{"head_dim": 64, "intermediate_size": 1024, "norm": "rmsnorm", "norm_eps": 1e-05, "qk_norm": false, "warmup_steps": 200}
MLP neurons of a small language model. Each row is named by its layer, matrix (down: output weights) and neuron, and shows model dimensions 80-207. Each number is 128 + 24 x the weight over its row's rms, rounded and kept within 0 to 255. A neuron's up and down rows have the sign that makes its largest values positive.
After each neuron's rows, "raises" lists the tokens whose logits its output raises most directly, leaving later layers aside.

L9.down93 [135 116 127 126 134 115 105 130  77 114 135 133 130 149 156 121 201  88 105 104 106 138 138 108 108 117 146  77 112 101 108 198 122 159 104 130 133 171 160 109  97 147 186 105  74 138 131 100 140 104 139 107 116 164 159 141  97 149 145 150 136 121 155  88  69 110 124  97 118  98 111  74 137  81 121 130 101  91 107 116 123 105 151 137 163  91  92 112 137  91 151 110 143 131 132 143 171 124  86 134  84 161 147 147 131  80 112 123 117 133 162 102 149 120 117 143 167  95  94 138  93 123 135 115 112 119 152 123]
raises: " all", " every", " any", "or", " certain"

L12.down362 [117 153 146 106 155 151 141 119 116 167 151 145 134  85 130 138 159 178 119 152 119 143 116 117 100 156 145 130 117 141 116 157 131 114 139 132 118 121 147 127 120 146  86 142 104 166 105 131 143 147 146 131 163 164 152 141 114  98 136 156 119 152 112 127 110 125 102 111  98 113 141 158 139 129 124 114 152 104 121 135 176 167 103 131 164 162 120 160 139 109 144 104  89 111 105 126 147 154 124 171 113 162 119 130 107 133 109 149 141 151 155 167 117 117  87 158 169 139 150  98 131 123 125 141 115 144 132 109]
raises: " War", " Right", "ry", " rights", "ova"

L12.down399 [130  97 155  96 133 135 148 139 109 119 132 146 141 118  77 124 141 151 146 140 138 148 133 155 153 119 159 127 125 114 126 138 147 181 102 145 100  94 106 122 130  81 142 130 139 140  98 163 113 145 158 105 134 105 109 132 121 148 121 129  96 121 104 124 116 159 147 160 148  88 187  93 127 176 127 131 145  79 123 119 175 162 187 146 153 118 129 210 132 109 156 123  78 121 124 140 131 150 146 131 152 111 118 124 117 129  99 106 141 131 130 144 133 137 121  91 138 129 126 127 140 120 131 116 132 132 123 185]
raises: "us", "cus", "rus", "um", "atus"

L7.down220 [156 173 132 109 162 141 132 100 140 154 140 126 154 148 149 123 173 137 149 138 153 105 135 126 138 158 103 140  80 104 122 124 118 116 120  72  82 120 101  96 141 123 136 149 146 137 157 111 137 120 114 115  98  94 133 112 146 108 142  73 134 105 151 154 131 100 155 127 140  84 131 171  91 136 133 124 112 122 155 141 119 111 138 157 121 130 131 137 131 138 166 139 141 143 138  90 160 138 151 123 101 126 132 144 163 132 119  97  91 143  92 133 120 154 135 165  97 108 120 116 118 102 115 165 108 116 139 131]
raises: "ness", "father", "point", "ner", "ens"

L9.down524 [ 66 108 126 124 129 126 136 172 106 109 137 161 146 135 117 134 121 153  94 163  96 158 160 147 154 176 122  67 121 103 130 136 141 112 150 132 111 135 102 136  94  87 104 103 152 110 121 129 139 142 126 113 129 160 156  96 130 185 126 131 168 158  86 145 152 102 144 119 159 139 129 157 115 123 104 108 154 133 139 100 108 175 136 135 142  90 101 141 117 123 111 145 159 130  94 156 148 132 117 186 106 114  99 149 170 122 109 151 131 135 103 140 148 133  98 130 127 157 111  91 134 146 102 147 101 122  86 103]
raises: "ary", "ari", "ating", "aria", "aries"

L10.down192 [180 133 138 200 130 114  88 126 144  72 110 178 101 174 144 121 153 148 144 145 132 117 153 125 140 123 123 130 161 162  82 106 128 144 153 163 115 104 119 108 138 114 105 138 101 110 177  81 125 125 105 117 147  95 147 108 125 119 134  80 120 122 159 120 168 145 113 171 113 137 102 128 127  78 134 103 120 153 138 120 122 118 109 131 129  84 164 130 165 130 135 163  86 136 144 120  91 141 149 115 133  76 126 139 142 102  96 138 119 103 114 112 112  94 115 136 111 132 115 125 120 106 103 100 140 164  97 159]
raises: " are", " were", " include", " have", " make"

L12.down906 [137  79 134 124 181 127 142 129 157 139  87 143 141  98 118 106 142 129  88 162 139 125 146 122 109  89 132 141 119 152 115 134 168 142 133 175 104 141 109 120 152 141 116 128 125 134 124  93 139  98 127 113 109 117 114 139 203  95 161 132  91 152 109 123 109 124 133 128 132 131 139 163 174 152 154 147 103 132 126  87 164 121 148  82 128 143 113  86 124  95 156 129 122 150  97 114 159 154 113 172  97 108 132 179 118 148 145 135 115 123 157 155 121 119 102  82 144 150 137 143 167 117 151 147 130 135 143 159]
raises: " V", " III", "V", " ", "itz"

L12.down948 [107 145 137 144  93  96 123  71 110 135 141 135 133 149 139 112 173 132  62 152 115 119 165 118  94 115 102 107 145 146 157 111  94 128 103 138 136  92 113  98 114  99 131 103 180 151 177 109 120  95 109 143 141  96 125 177 173 140 140 105 108 112 189 148  97 105 112 173 164 141 160 165 164 117 127 138 108 133 171 108 116 105 123 161 110 125 148 115 113 145 168 145 126 156 139 133 120 150 142 130 133 130 145 124 154 137 172  98  66 124 117 138 168  81 124 131 108 121 122  69 138 147 109 118 108 144 125 129]
raises: "ers", "er", "erial", "rel", "cre"

L9.down207 [110 187 157 130  71 123 122 129 151 172 114  96  91 119 105 154 121 113 119  94 165 135 141 122 124 161 149 106 143 127 104 113 153 139 122 140 127  82 164 118 194 108 123 129  99 109 146 108 129 149 155  84 131  89 106 145 137 119 148 107  97 148 139 133 127 122 107  86 171 114 154 130 127 132 109 101 115 160  94 155 113 162 126 158 157 133 108 138 138 160 126 139 126 130 152 174  97 136 158 161 124 160 138 109 122 118 108 128 108  93 133 141  91 121 177 144 163 119 102 119 109  82 101 125 138 127 110 115]
raises: "what", " other", " others", " more", "day"

L10.down98 [154 151 110 130 119  81  73 150 130 136 139 134  89 131 146 143 149 136 111  99 125  92 159 139 143 121 115 154 182 178  89 103 170 135 136 144  97 168 128 113 187 121 151 168 160 126 136 106  99 119 127 110 118 113 169 140  95 155 124 101 130 106 118  94 156  99 171 115 112 128 134 149 141 106 151 121 150 145 108 109 138  95 141 146 108 109 158 106 178 134 115 104  74 146 166 138 116 176 133 151 104 130 103 127 122 138 130 176  99 116 151 126 138  86 142 113 140  97 111 157 159 120 162 118 137 143 132 143]
raises: " were", " have", " are", " themselves", " include"

L12.down638 [140 133 190 159 110 123  98 157  99 163 103 118 114 171 143 151 119 140 122 143 121 126 106 110  80 171 124 158 112 134  98 122 111 117 117  91 111 138 162 146 125 126 116 114 143 122 122 173 113 107 130 134 139 154 134 162 131  83 167 136 141 159 139 133 104 121 139 110 166 158 126 167  99 120 113 180 163 170 134 142 114 151  98 126 165 131 107 167 117 102 131 169 145 128 154 136 135 128 105 132 137 123 124 120 121 104 153 134 133 124 104 146 110 149 148 135 170 193 104 136 125 182 128  86 146 116 172 115]
raises: "b", "es", "ping", "ator", "iving"

L9.down599 [180 111  90 142 124 159 138 129 125 127 142 136 191 133 152 121  88 113  92 166  92 156 115 114 122 144 125 129 143 132 123 140 146 147 150 127 137 158 136 177 120 172 142 144 165  92 110 131 151 134 114 112  91 118 107 140 116 104 174 117 115 129 136 125 137 111 112 134 117 153 125  92 147 141 154 105 106 131 101 109 115 161 150 137 119 136 111 131 119 161 117 138 133 146 131 113 115 150 141 145  65 175 112 100  63 117 158 114 155  90 116 112 137 121  94 127 111  88 144 151 116 163 144 125 149 121 136 174]
raises: "led", "ular", "les", "le", "ula"

L9.down748 [134 138 166 125 125 105 134 125 119 120 119 125 113 124 114 140  99 193 167 196 124 146 114 145 138 158 126 107  98 127 116 108 156  96 134 138 130 189 160 146 154 112 120 139  89 150 135  91 121  96 132 185  95 105 130  98 152 138 120 144 152  92  69 136 100 152 148 155 125 118 131 145 147 134 147 136 124 124 135 131 116 159 160 127 167 130  92 124 155 150 135  87 193 122 179 118 100 130 119  86  65 127 128 167 166 100 115 155 140 109 107 118 108 106 117 101 139 102 138 144  99 166 135 148 130 135 136 126]
raises: " them", " him", " away", " it", " down"

L7.down721 [123 131 159 126 125 145 166 138 114 150 164 138 131 125 129 151 109 178 133 122  77 105 162 116 152 128 203 114 133  97 154 106 112 126  92 101 114 150 145 117 124 133 125 146 110  88 169 167 164 153 132 135 157 136  95 134  96  95 121 209 137 115 120 131 140 149  98 101 107 152 103 135 177 134 125 138 145  80 115 143 135 113 113 136 141  87 101 121 161 109 132 117 139 113 113 100 103  57 115 145 136 104  87 139 153 145 118 127 172 130 156 148 159 147 129 119 102 123 129 167 131  83 128 128 100 119 143 126]
raises: "ably", "ments", "ment", "tion", "ability"

L8.down306 [117 109 139 102 123 135 136 141 150 158  89 160  90 139 111 135  84 190 159 159 127 136 134 166 137 154 144 113 118 128 133  85 131 114 120 167 103 142 161 121  85 146  86 113 123 160 113  87 175 125 133 169 106 137 152 193 160 119 124 134 105 135 111 127 170 105 150 132  65 136 112 101 114 122 128 110 109 136 127 152 134 100 147 104 140 118 106 132 163 159  97  76 132 120 113  96  97 162  94 140 109 125 102 147 156 104 106 141 100 148 153 137 119  92 135 130 154 123 117 134 111 159 166 111 124 107 138 128]
raises: " itself", " its", " them", " their", " it"

L12.down361 [147 167  94 140 180 143 132 116 152 121 112 151 109 100 159 129 101 149 113 183 140 138 100 107 137 154 119  87 112 119 133 156 142 151 101 105 141 119 163  98 156 163 136 101 132 139 120 142 168 127 115 116 132 128 149 128 167 177 117 122 127 131 144 106 144 123 151 122 153 131 129 155 145 125 123 153 105 129  65 135  99 129 110 117 140 119 159 126 101 104  98 122 102  97 113 103 163 120 130 153  99 155 186 103 136 117 105 143 109  83 112 150 110  85 109  97 127 117 141 129 104 131 113 156 102 156 128 100]
raises: "hu", "ho", "han", "ever", "al"

L10.down612 [135 138 146 155 117 111 127 119 108 177 158 138 122 145 151 202 152 101  63 131 121  86 143 140 139 166 141 126 145 150 149 126 149 109 123 135 114 103 143  68 143 111 116 120 135 135 136 113 124 106 116 112 138 138 123 102  94 128 119  99 168 147 146 127 139 123 147 170 153  88  80 116  88  84 141 149 132 128 167 121 171 131 130 138 148 134 143 174 114 106 105 153 142 119 172 126 128 152 111 121 102 146 162 107 138 128 128 126  77 123 186 110 108 118 109 115 149 151 124 148  78 127 130 129 124 132 124 116]
raises: "mann", "man", "ler", "berg", "day"

L11.down231 [139 127 119 150 118 148 124 112 144 112 122  98 143 140  89 103  69 149 135 134  82 148 133  97 135 115 135 120 138 106 132  98 138  86 124 136 123 157  97 118 137 108 144 121 135 140 109 149 100 130 160 105 127 116 107  82 119 104 120 119 100 143 103 143 126 160 146 178  82 158 144 145  74 111 155 165 143 125 164 123  80 100 112 104 142 155 143 154 140 147 139 156 116 150  97 132 176 106 109 113 100 123 148 126 159 137 110 141 115 161 107  95 115  98 100 104 147 152 136 116  84 115 134 152 121 170 147 145]
raises: "ette", "et", "itude", "ets", "erie"

L11.down520 [128 107 135 138 161 121 114 121  83 119 135 145 112 141 154 120 136 123 136 104 128 133 159 145 107 133 139 149 125  93 135  98 134 166 165 135 131 105 117  77 136 118 102 116 131  92 138 126 110 129 135 113 125 158 113 140 138 155 104 160 130 200 139 115 107 155 139  90 108 150 156 173 130  99  83 157 156 157  71 147  99 104 117 118 170 140 158 121 120 153 107 119 115 141  91 131 155 114 106 122 112 117 169 142 100 150 178 143 124 171 116 122 154  94 142 114 145 138 126 124  66  87 146 135 149 108 173 117]
raises: " time", " point", " times", " moment", " Time"

L12.down897 [101 132 140 168 100 131 127 145 121  88 151 132 136 109 147 143 146 142 168 149 121 147 123 138 132 136 157 120 129 115 153 120 125 125 133 110 145 167 148 147 129 112 200 130 126 166 132 115 105 130 163 119 108  98 125 116 148 143 117 166 148 150 106 128 125 150 122  99 159 156 121 117 131  91 126 158 145 115 135  96 125 165 143 132 172 133 142 114 128 151 110 100 118  93 173 149  76 154  99 137 157 168 160 127 134 132 102 125 117 101 106 117 103 167 129 157 120 107 116  85 161 122 113 129 110 149 146 145]
raises: "ets", "et", "ett", "phe", "at"

L11.down810 [155 105  88 124 113 138  90 115 161 153  98 121 159 114 151 203 122 106 109 129 120 123 156 106 139 122 158 126 153 155 159 165 132 130 153 144  97 160 121 114 107 122 169 132 108 120 110 119 160 108 136 119 190 130 145 115  69  95 130 160 109 136  49 137 114 136 130 163 126 129 134 139  98 123 164 138 151 139 127  86 176 142 114 145 136 164 118 101 110 187 132 176  91 120  95 143 185 172 138 105 126 102 117 109 144 107 140 113 142 152 132 152 142  97  85 133 153 111 131 163 167 116 137 177 144 153 136  97]
raises: "ized", "ize", "izing", "day", "ization"

L12.down874 [115 108  89 141  95 110  59 125 143 135 123 107 126 151 124 147 137 113 140 137  95 111 117  97 116 116 122  78  52  98 116 112 101 109 147  64 134 130 123 111  92 135 123  96 134 134  84 136 130 169 112 159 137 170 150 149 114  95 135 132 147 145 132 150 113 126 134 197 138 136 112 114 108 132  99 137  79 134 164  99 115 166 129 123 103 102 158 130 111 144 150 111 141  85 111 101 156 115 104 130 146 119 111  77 144 127 105 110 132 120 132 166 130  83  75 187 133 133 114 119 106 111 128 113 125 132  97 117]
raises: "en", "ens", " matter", "li", "ency"

L7.down907 [103 135 134 144 126 144 145 154 133 134 159 114 128  97 111 109 146 116 172 136 127  83 120 119  88 165  84 108 146 148 118 144 121 100 140 132 145 165 122 109  76 151 105 144 107  96  84 142 139 117  84 116 119 104 135  94 121 121 109 139  73 131 113 118 123 160 118  89 133 139 168 152 124 119 134 134 134 113 123 108 127 149  72 151 145  98 136 112 123 147 134 128 112 102 115 169 124 134 133 145 145 125 152 147 134 129 125 121  89 140 129 121 125 151 131 164 164  67  96  91 118 159 137 103 177  95 117 129]
raises: "ities", "ity", "wick", "ique", "ance"

L11.down970 [126 157 108 127 176  97 137 122 122 172 144 132 135 102 135 115 140 111 138 130 102 135 147 100 127 134  98 124 111  98 130 151 138 115 118 126 153  94 100  92 134 116 153 160 140 122 103 156 141 129 112 134  98 100 152 120 133 108 131 112 114 144 111 103 126 109 109  94 163 161 157 144  94 151  89 135  74 170 151 116 112 134 116 118 133 101  75 129 179 145 135 112 159 153 126 126 145 114 118 187 167  74 109 131 136 154 111 112 178 148 126 118 137 118  87 106 147 152 113 110 102 135 170 119 177 168 166 104]
raises: "er", "ers", "acy", "ose", "wer"

L9.down827 [141 155 150 118 144  83 116 142 148 105 128 123  88 106 133 100 145  95 130 118 108 144  94  90 127 133 135 181 128 126 163 155 136 144  94 109 139 130 174 118 165 145 140 144 127 121 105  91 100 116 134 136 143  96 164 136 104 132 131 194 130 129 148 178  95 126 115 138 163 122 145 133 128  97 160 177 140 159 161 131 115 128 111 132 146 138  74 122 112 152 173 130 170 133 101 179 149 125 112 129 154 157 130 158 116 125  74 119 116 134 110 109 163  89 134 134 148  89 118 134 139 137  98 165  90  80 141 117]
raises: "ance", "ments", "ment", "Admiral", "dal"

L8.down708 [106 115 146 143 132 121 109 141 135 120 153 151 123 180 123 127 104 132 141 144 109 153 161 125 111 131  79 114 112 132  84 137 131  64  92 127 110 125 154 130 131 147 106 163 141 125  86 145  72 106 115 131 141 134 129 139 165 135  99 120 132 145 152 132 117 132 135 106 170 164 114 157 162  82 136 135 128  95 132  83 124 156 156 144 152 129 127 124 127 119 115 122 159 177 109 133 117 147 150  89 143 130 150 143 119 130 127 134 101 151 163 159 134 109 157 131 140 173 128 146 107 159 161 136 119 129 133 115]
raises: "ations", "ation", "ated", "ization", "age"

L12.down305 [118 141 106 109 120 137 116 131 106  97 147 134 143  79 119 160 105 156 158 130 143 175 172 133 175 121 167 148  99 124 175 151 139 107 132 172  88 142  98 127 118 120 170 154 114 159 134 122 110 122 105 115 135 146 125  78 125 107 114 156  97 122  55 137 156 120 154 137 127 131 107 164 111  81 149 134 128 132 102 141  99 137 124 105 132 154 108 147 137 109 130 112 122 112 122 142 125  97  79 103 187 137 101 173 114 137 100  72 152 128 119 126 118 133 132 183 134 135 132 157 118 137 140 130 158 172 119 118]
raises: "et", "ment", "ets", "dra", "ments"

L9.down267 [165 117  84 139 128 128 142 120 153 125 203 110 141 144 169 114 123  95 138 205 109 120 144 129 145 155 168 120 114 158 160 118 123 144 126 141 138 154 132 171 127  90 169 106  77 140 151 110 134 120 164 133 144 138 113 130 123  95 153 164 125 104 123 156 183 150 143 163  72 141 152 162 161 112 124 101 169  95 113 165 127 106 115 116 117 123  79 105 151  83 123  74 116 110 110 150 164 115 122 121 162 118 121 155 172 161 171  94 133 115 164 118 176  87  94 148 170 112 104 133 105 131 133 181 138 113 111 143]
raises: " about", " around", " About", " they", " between"

L10.down809 [125 128 104  79 155 163 173 149 129 121 121 117 130 166 126 113 157 164 129  73 132 148  91 105 126 170 138 121 113 133 138  97 124  99 137 153 160 111 101 175 167 114 108 116 102 165 118  96 121 171  78 144 105 155 129 116 140 174  95 134 143 131 184 156 119 138 144 130 155 125 138 185 124 132 144 138 120 139 136 123 123 136 161 101 120 142  94 151  99 112  98 176 130 130 102 143 135 134 102 140 113 117 127 106 101 156 106 139 120 130 152 150 134 130 140 138 163 145 118 132 100 132 130  75 168 106 124 137]
raises: "ologist", " designer", " founder", " producer", "lor"

L12.down548 [161  92  85 163 120 118 125 116 107 142 102 126 161 148 100 121  87 119 130 149 157 110 140 132 133 166 166 107 107 125 168 150 129 144 135 129 112 108 103 115 174  77 187  88 113 172 127 139 108 100 134 163 138 140 137 126 113  85  91 130 122 149 161 143 103 138  90 137  96 117 106  99 125 118 135 139  90 132 125 123 129 163 116 126 162  95 163 113  89 104 134 159 107 131  91  81 145 109 120  73 103 119 135 137 117 131 157 173  88  82 156 153 159  98 107 143 101  98 149 174 105 147 107 113 105  92  94 134]
raises: "ha", "hu", "ho", "hor", "hi"

L8.down205 [130  95 135 122 154 118 117 131 113 116 120 110 122 151 117 170 164 147 163 128 112 170 209 165 161 153 124 158 131 110 126 132 135 155 165 143 169 138 145  84 112 151 137 186 113 129  63 128 121 122 125 111 157 122 167 102 128 103 111 120 208  98 105 121 131  96  94  99 103 176 119 115 131 110 123 140 133 164 160 129 148 130 116 131 171  85 134 112 133 121 148 141 104  99 133 126 185 122 138 120  92 125 152 147 135 152 150 142 130 110 130 132 152  92 110 134 115  91 109 141 132 143 138 163 152 149 110 145]
raises: " each", " the", " all", " every", "put"

L12.down861 [132 115 132  95 150 163 148 149 108 142 112  97 115 142 146 157 141 130 128 118 132 150 158 135 129 124 111 182  91 107  87 113 149 102 124 166 143 156 100 146 166 102 121 146 134  98 167 116 143 126 100  86 146 150 125 165 134 120 120 106 163 123 133 125 106 110 114 130 124 180 163  75 107 165 123 141 134 125  81 151  91 105 116 126 134 115 106 105 111 122 110 130 117 136 107 126 114 103 145 168 103 119 167 100 125  99 137 143 117  85 151 148 132 136  94 127 118 159 110 179 101 154 125 103 157 115 125 139]
raises: "est", "st", "test", "lies", "hold"

L10.down603 [118  75 130 141 111 145 168 130 110  97 111 142 152 108 132 157 115 183 100 112 131 134 142 182 125 134 117 144 144 150  96 101 170 155 173 149 137  98 193 118 115  99 164 107  99 103 129 113 137 119 146 161 168 138 134 122 164 155 138 140 121 132 150 118 107 156 121 143  91  80 136 137 111 142 117 151 134 130 109 115 108 162 176  95 136 141  89 169 177 143 116 110 107 149 169 141 101 164 158 133 119 127 126 127 108  76 159 107 112  83 169 157  82 175  82 115 136 112 118 111 120 149 134 117  97 120 195 141]
raises: "us", "atus", "ius", "is", "ula"

L11.down719 [100 169 103 140 130 100  93 154 108 134 151 148 150 108 114 160 115 158  82 122 139 144 116 127  81 135  77 122 141 101 159 115 148 108 122 142 100 157 103 129 132 130 139 172  71 148 124 150 108 155 126 140 140 111 164  96  94 128 137 140 130 145 136 100 104 140 112 106 134 108 129 141 115 155 173 176 101 135 123 137 100 109 101 139 180 129 147 130 144 135 147 103 122 129 147 160 110 118 172 127 180 128 121 123 141 121 111 143 155 104  80 114 133 122  93 122 112  86 114 135 110 100 134 156 134 144 171 110]
raises: "al", "ity", "ally", "ities", "ale"

L9.down853 [129 108 145 109  75 116  78 133  80 146 129 140  98 144  95 120 132 132  84 126 103 120 150 137 119 114 142 113 111 124  94 154 141 114 160 118 140 147 142 124  98 113 110 100 145 156 140  92 174 144 152 149 151 149 142 126 110 134 134 163 120 154 117 114  74 149 109  86 111 112 104 153 113 130 121 179 107 114 173 115 157 135 154 129 103 132 119 114 125 128 170 134  93 131  83 116 162 120 120 116 142 118 122  87 152 103 122  58 155 135 127 155 115 136 110 150  90  85 143 101 123 133 134 120  98 124 127 136]
raises: "ization", "el", "izing", "ize", "ized"

L12.down633 [119 119 135  96 108 171 110 143 135 206 120 115 121 164 128 122  79 146 111 124 151 148 135  95 110 148 150 153 153 101 122 136 149 126 116 150 128 112 131 163  75  95 116 148 151 110 111 129 126 142 120 120 107 136 126  95 168 125 171 150  80 105 129 146 108 120 139 137 143 127 171 145 141  91 122 145  94  85 138 138 117 124 151  93 143 148 123  94 151 127 117 129 130 154 157 119 128 101 111 133 135 120 126 100 125 122 183 138 118 113 128 119  89 128 159 127 120 138 125 131 112 132 128 150 114 127 132 111]
raises: "\")", ").", "),", ");", "\"."

L10.down993 [149 133 117 124 126 127 130 188 111  94 136 154  91 142 122 141 150 179 136 141 122  88 108 107 148 101 127 172 137 128 131 142 145  99 160  87 147 120 133 154 131 159 115 103 114 130 144 148 131 129 109 123 136 101 138 169 136 189 203 141 104 104 141 119 141 125 126 108  93 115 122  86 136 130  97 125 132 127 125 109 109 101 120 128  89 141 114 134  93 137 118 114 133 136 102 119 168 133 101 146 130 163  91 116 103  92 129 145 154 126 154 111 125 126 155 123 151  97 129 138 148 128 115 136 171 149 109 134]
raises: " been", " seen", " since", " had", " remained"

L10.down888 [136 137 104 151 160 132 124 126  87 149 147 152 117  87  96 113 129 109 146 162 126 103 114 122 123 147 127 101 130 134 123 161 103 155 134  91 127  78 111 155 177 107 120 132 120 113 139 158  51 117 119 153 164 143 132 147 129 125 140 106 122 139 126 113 128 143 117 121 164 102 188  65 127  94 100 112 110 166 127 125 131 148 109 147 116 118 132 123 155 133  99 153 111 124  77 123 158 147 159  97 147 165 128 130 109 182 133 162 121 117 126 143 145 159 151 128 173 133 150 124  88 126 109 146 131 106 154  85]
raises: "mat", "br", "matic", "mo", "rid"

L7.down168 [108 130 126 104 116  95 137 130 111 145 163 162 152 124 103 157  86 120 146  90  68 148 182 122 170 139 148 152  94 117 159 142 154 105 106 114 147 148 144 132 135 119 108 138 125 105 159 141 138 157 170 108 152 153 154 127 143 164  94 156 106 160 113 134 161 157 137 134 128 134 145 176 133 142 113 155 141 166 144 148 125 158 107 146 136 108  88 116  76 135 125 124 145 143 110 128 106 138 113 109 142 116 157  63 110 115 117 145  83 128 155 181 140 157  83 140 114 130 120 159 147 136 161 144 130 113 147 149]
raises: "ated", "ation", "ate", "a", "ator"

L10.down942 [189 127 167  77 124 139 152 100 149 122 145 138 124 143 124  82 133  92 145 118 162 166 102 111 127 110 132 117 116 101 136 131 119  93 107 155 115 106  76 166 112  88 120 104 117 124 143 143 126 134 145 114 108 184 154 113 150 133 130 131  79 168 133 152  69 142  83 103 144 136 121 101 155 129 137 152  99 143 150  88 136 111 121 139 127 138  78 117 110 121 119 141 118 149 125 145 148 108 102 126 141 134 133 167 161 164 141 128 127 136 152 104 111 157  96  94 146 134 148 110 117 124 123 148  93 131 151 131]
raises: " II", " I", " III", " X", " V"

L8.down539 [153 116  96 132 161 120 102 128 181 129 141 147 121 111 133 151 186 143 100 108 185 161  93 104 107 113 148  91 112 115 118 152  98 127  94  60  92 146 142 124 121 161 154 134 122 113 136 118  72 115 139 145 110  98 143 142 154 129 126 112 135  99 140 175 128 114 104 119 135 124 142 112 122  81 110  95 139 111 143 128 141 119 148 130 121 120 129  90 122 118 121 144 121 158 114  91 176 139 147 119  99  99 111 129 143 116 163 145 116 177 126 111 123  90  94 186 150 141 113 130  96 100 124 169 156 109 141 117]
raises: "en", "ner", "rid", "coming", "ens"

L7.down359 [111 115 129 136 134 117 104 111 125 134 117 105 110 129  99 142  86 145 150 175 153 123 160 132 146 124 144 157 131 147 134 134 105 146 131  97 141 126 126 113 127 144 139 122 119 129 187 129 141 157 126 116 156 125 155 114 144 124 148 132 182 136 115 138 147 154  51 109  85 113 121 136 136 169  99 131 110 162 123 126 140 137 152 123 159 127 152 135 150 130 133  98 122 104 158 117 132 192 129 114 127 113  91 110 164  91 110  91 148 153 153 148 124 127 121 122  91 158 131 120 151 117  94  98 128 106 144 147]
raises: " Spain", " France", " Wales", " India", " Italy"

L10.down197 [127 116  70 164 128  94 142 132 150 143 123 128 125  89 161 137 125 112 127 184  92 175 126 107 104 107 114 132 140 113 152 122 130 138 143 121 111  81 110 143 131 130 168 148 161 141 112 135 118  98 126 123 147 139 161  98 125 162 171 143 118 166 117 119 110 120 159  85 150 137 155 130 133  74 113 123  93 152 134 109 122  90 132 127 115 117 121 132  93 116 151 141 140 176 122 142 163 108  94 156 127 151 152 126 116 127 161  73 101 189 165 126  79 123 132 146 145 124 121 100 121 155 141 178 157 128 140 134]
raises: "er", "ers", "s", "ship", " Times"

L10.down220 [122 142 169 131 131 109 104 119 160 152 165 182 129 151 121 121 126 156  82  82 137 127 138 147 108 142 103  70 141 141 123 116 150 111 146 112 133 111 106 135 155 152 140 115 142 146 143 103 137 110 170  97 148 155 115 100  82 130 174 159  71 168 111 152 158 121 140 115 119 137 145 122 140 159  67 142 102 130 131 120  96  85 147 133 130 114 124 147 100  93 117 115 112 135 116 146 110 137 119 181 108 133 144 152  84 144  39 143 159 132 127 160 159 117 165  99 134 152 184 139 145 103 122 158 106 100 120 125]
raises: "ress", "ary", "aries", "al", "rt"

L8.down1016 [131 138 119 115 141 114 138 126 109 134 132 135  75 135 102 154 156 130 131 144 142 137 169 129 130 131 140 170 165 141 126 144 176  89 122 136 135 140 106  97  71 134 152 136 115  91 123 126 109  90 122 157 170 124 107 137  99 109 140 142 154 105 127 117 113 121 143 129 133 146 147 109 102 119 138 167 148 124 114 157 118 112 113 106 178 111 135 154 130  97 157 153 109 114 115 121 140 147 155 115 115 141 129 135 101 126  98 134 144 121 115 112 130 127 107 125 157 139 146 142 134 159 175  99  84 123 136 112]
raises: "test", "est", "y", "ted", "ies"

L10.down462 [152 174 113 154 161 105 129 125 129 154 112 120 129 137 141 143  92 116 139 133 166 125 116 137 134 139 133 130  78 166 150 166 114 142  85 103  95 168 146 103 153  95 143  78 133 149 102 134 119  87 164  80 107 150 170 133 122  82 133 171 125 137 140 136 154 116 155  73 141 122 175 153 129  86 125 149 142 111 114 156  94 145 150 150 149 114 106 163 156 182 132 112 126 109 159 172 113 141 150 102 127 103 144  94 138 125  83 167  97  99 131 126 110 123 135 114 131 129 121  89  85 131 129 120 125 104 150 123]
raises: "ship", "ify", "ified", "ification", "Professional"

L10.down748 [154 153 144 141 127 142 117 170 135 109 123 107 101 152  61 157 136 140 139 130 102 169  79 169 142 130 121 149 135  93 165 133 120 154 144 117 121 114 144 108 112 124 104 126 164 121 101 135  97 118  88  97 172  99 115 119  87 140 146 120 124 150 134 124 109 118 158  95 141 146 153 132 117 110 111 174 128 137 143 121 173 132  99 119 131 159 119 102 152 154 124  83  92 139 125 110 105 124 117 136 155 112 120 148 155 156 153 150  75 126 139 139 181 131 135 141 146 123 135 186 125 133  95 129 166 166 172  78]
raises: "st", "der", "ese", "ek", "more"